MLP neurons of a small language model. Each row is named by its layer, matrix (down: output weights) and neuron, and shows model dimensions 128-255. Each number is 128 + 32 x the weight over its row's rms, rounded and kept within 0 to 255. Numbers have three digits each.
After each neuron's rows is what it responds to, as a language model described it from the Wikipedia text at the highest values.

L6.down50:151163103079131147180141119124162142122116131137149117198197147141146131151135121132147148126094128101179145138175117068121046143134087143161117115134090136173150122186129088156123129126161187154069159143135107149131090067102087193144117094115118100159126056130150108146141127160083194139152079157122140129155096082111117149133111131108153085100151149111141176148127109136166121140227
Description: Mid-word fragments, coordinate gaps

L8.down596:134115131154181168184166132126134121124096146131102150126077082132115127127121074142189146127082128069119093162134075129066132095163143097161124143155102152131079156128125096147162170144122121089116141110153129125107164125128170147156119164158149110145076154116140140146153136110207178144062146073147117086112097133152130132138148150171152138118158111138132113148187090077133075140096
Description: Main verb after subject

L2.down297:104110094127097206128119163144067085102167142063151117134131154162121161070117156119120104098141172117119168091164090190068106171083078133120153133141120114117120130111179157097146141105169134126190098141205149137211108102133110115135112144102102147154145135140151137098149128137106187145099134169125097176154116120116182119078071149146113106156146104140196137139122193117149118146101
Description: Nationality adjectives, name pieces

L6.down250:132144135127129143115186131108171188133140125102101153100044129140077128140149143121138145120109184070141104126094151130137124115137098119139186194093172126102112149140135155080149158164168137098146112054174121071133103115101167175137130127083111127152100080087156143109116135114121134188141138115111144138148153161071174112079047143145102140135174095120103200050129161136106173065078
Description: Nationality and state adjectives

L8.down469:114167132131198136158178127117097144150129085082150150136171138161106167114114067110038113094077159138103134141125094113111139142118097139130157135116137198131139150105106145183066136123136098107123146216104123128146109143099077141209095178149100132092094107097083109137189117131132101102121161129115118156136162160127115168122157132116111099106116115114135106090094175170165136133168
Description: Mid-word fragment tokens

L8.down625:146167116192078128109119142156127056104137138129096195104152098132110122091144121142111111061102165143164137066113073096095118152142125150123127142155147105170115100082133147148111187112106106122092095163167112061121149064177141117153166129129115165144115098137150115117147176115093153084160178149114133079158174084119169084132080082124139165143132102123136121094131110175134066094151
Description: Month names after prepositions

L2.down484:130138155143076169192080108064148147150128113087107163131147063119126149051171191126135148136083138160142130093096159179143092147136110106126108144120149137165172135071132117088130150102122119120133119159166113177106209176101133140090125140155157134129129135114114146132140103123069139167113144181102102147114079176167136085114122171126155169087083169112101059121105109217124113164140
Description: Abstract compound head nouns

L8.down103:137132121137158192114195186103083072152108146133090111088096150206130125158127102119106145140113088095143100160105175202152123145111158113106129107103154104138132097088181086144085193151115110143153146135109089110130159080143097146080139152113137122118102087094109148136151091126187106170131157152105182099076153138127119164142135082124158141109104116141159147125153117174199073111111
Description: Infinitive/modal and word-start pieces

L6.down282:143113120120176110133142115174145126097060103068120130213140126135110159139101159137175124172079139120092164139086148178105132166138097172112124148128112134146124104155133163122132091113197165089130103084124100130099131098126056114117109139081104128153132107137124151062066177091167104109097121097161122104117175145107139179069144151077112163157186081165163083158155166088164171156168
Description: Ordinal and rank words

L6.down262:147156168129134119160096100105088084146153146103147147070140127118096124077144147087123105113128101078096204127123153176163140164091148170125095132136183121128197169113163125133164162117150172147111136150117125161145141162145150088086119145109181134135144105117070113160153129079164153125094144065138110102093050119091113127142196095173114124104127104115127096122118087055084116110120
Description: Auxiliary or adverb before main verb

L2.down298:128092190068135121132099119150126174132131144132136155099168112119173173072147045124118162092117132084180105130083062094124123077126101141107098097132179058118153138150135123115125157129068126157123153140164109130158146175003124206144127132100139162125141103123106132105131064083126114148128153151122101122112180146109142140108109135099123110146145133084147102086093112152138167124147
Description: CJK name characters

L6.down61:156082100255127115099066058123166116115161084077141106152167128115171141095089141148071125159128185149073150138069149093148138192084155080153131108107116123113142127162120122128125116147130143114074163094104171097123178099106130099092145131106153136149147146165103135155117099167147135119093136133111101119101118081139137174114101145161140110138124110168158145107090118138150171125168
Description: Compound and directional modifiers

L6.down303:127084144123191105098143100190116096084130106167141076140148169120095154196131176070088123026111110156148111171140111160182114120078110159087137154095129102109093105108099183142152115097139159137158115169114133092188104124142124168141080138107079107132152131179059100134180115097157102071106146120192119117138110088123121158200122150153104137113177146138145080133110161181133237146157
Description: Time-period nouns

L2.down405:186100168158162138146065177162102078080154140149084142137106155146154090077142100151093173132164077080125134109074156134112106151158118102135137128091162115112109115150091175137113113134194139097162138146112196154156150053128125170116138174187082156135102063145125127116114130115173107081138140158187069097135167117123110126144067150103112138149129117092109088086148225130112160105134
Description: Word-initial fragment pieces

L2.down52:059167056119151126145149090060066092097124161140156121123118107099106104223084083126162137099134156149137074139102126092119123080100153180161156145093080127149146124114155186091099114202122138139125138074152085146126165198103117120094167161094132074152133165164113130126141137085162118144134103156110176179117089149143148164173080066179109143138102162173148105192078133072154112134143
Description: Time-unit nouns

L2.down254:085160217100113097142148101123148139158124114142135056161199106124141116131213100162142169118169133184096140077139136115079161105082104160084136157103152143116093142116117135097104048123147159056096129157138154086122112114175108125156187109142091111157080140157083073131157100060070127113121153110134091161080141133117131132107127108124148069161129085168105125152115065098151104099075
Description: Field or label nouns

L8.down654:063156196107135154151128165117157147201147167153153125121126120162127104094153158089150133180158145094135136116125157115110088080086154111102144107125027136153159153106111106109110086137068127172114135151057178154130128130087167153136156122079152147112178074106140052116160162063085134125133162085153102117114162095129070077140150150092144161091185159140117232063119143172206108153159
Description: Time/place preposition setup

L2.down381:150130133129058167132153153162174105150145133110132145166153111203152109124128066081104132122123086115125140155130147111178099098093090096142141156132136166132061096121134113150126173113133132113139134206134078130088122133148110114074150150161110076128182117116110111173206111101095187147083095114113072114125096133141127173092120094169171105148171140095151116095108166093157118142129
Description: Word-initial subword fragments

L8.down238:109126097153190109165149158143192138126121107156140180164165068171153200144074154104184129124094088107086133162139141155134134117123127122154112205118150104079118129135114131093155087152080131112113107108154147074161132157083104149130115105149102139174092117146214092086110138193061085126113174082156163123203104122144142169117118176129094126146139092176140106124166127176112120086114
Description: Word-initial subword fragments

L6.down27:157120150084130127113146085193096124181090120131093102196183144188119122101116093230077160149135141144167145129137147131135143186115144139087121150121134168096092098103107143091183096149064104094096166121120144102135132120116167133163088129114129097125110099141071107091171183113102129133069149134096112125110185119109190113113194151117204208067155118120142161150076091119130159127114
Description: Event nouns and time adverbs

L8.down358:120084171112074110154098218129084125122140121152169046091158198089115136162106086097112166197115060123110183115132078094159111128115062111158129128116065152100104117149067081109134140102089116145082142119107098146100146079198103156130093103156148127164170111193177106132146108139129172123111187090101135141119120051125124103150125151179166178175110111117157160129130113149130106132160
Description: Opening fragment of split word

L6.down246:126173150122121114123144141138130120173062153127156092115114167176050138083080105202126130114146034120137150162124101086148095073126173144119128175137144161126112161128084183069122087120139083113133147113183129181119121119109144116160112123124166113163093115138133129095114149096120075126144133105152140091157148145147114138137122123109117128122156141112135179138132131149140099114111
Description: Sentence-opening time prepositions

L6.down670:118118103140154124108127120040103116134177147108165135085150142129137164108104152139063116092141165117129142109174111116146105128212083129077128140148138128186140079103114137139118112081130136144107158170134178148118104149108141074146141158160125103145161127119189145120175096151082124141160157148186069134109163084106098149129054132098121106103108168059135208131149131088191134099129
Description: Naming words and word-pieces

L2.down568:135179159115141141153094132140163103095113116129104159127189166137175113119161140170075152125144139165102132139120127146122173117142154044143149126147094116128130178078155111105158130117189102111117109119124101160037103104102117105084156080086117159166117095172143161015128171190187080106118152134154108136126165132155143097121133154146127117071156099169113074099146077169132155142137
Description: Clause main-verb slot

L8.down158:117099117084131119100074128163081147162116157144153179144125123124148172139081091133068094116132142045130196093153115138182092116156115108133137179101176121131153091105119130097106181124126158153143111083151088116116146093096115137114255143077119151141127097123189069110072037117121157088089144118108117087128120157146135083114100132162095127137173087148145125080086152173088155148119
Description: Fragments and markup tokens

L2.down376:144082087152163116189175178146140081078136117104182097177114118128170085091063124164150104134130082126115112142129151193137123174162049084134138113161113102149185132102106211145142127129137133131111095077120143105119107073098121121138059119154155142163138137183138219122118107177137111093113108142153141147116122124131126126108131220117058072112115118095105074079160128195126152101090
Description: Direction and name-start words

L2.down100:132086125141095167136108125109115090114135091148119154122162187134153124143163157106140169132184100108183112117102147125111099119151091107138129083140092178091140163174148115119092162089158099101107160127069154090143188142149131158187045106120098129116139152162128101141088099107125125125054174109140106080137153075113106184112047171088139126175188150176174151159096128172161106160162
Description: Word-opening subword fragments

L2.down696:131081177177157161126104074120129141112169104131123103161165160174151136113111155188128126127123171117157088127158131112104170154069143144188119116178174112080065139115107162182049112095114107148166114074099135194081102143101135139118124178116166119094147152126160172131154117129136119139147109143091067153099129112110125107098179102153116112109138133136159166126131141146201162116128
Description: Word-initial stem fragments

L8.down568:108169076110145171101129139175120189090109105133108182123105098046124133147060071129108090163095135138115137169188115101131106146154147112140056111149133171140163089141118049148120165092161157130152099165191154094165134172156135143163150170138102159117149054109106145136096160090125139120147162169141148114172161116108075155128150095142145155125173150122134117168131135098077103120101
Description: Mid-word fragment tokens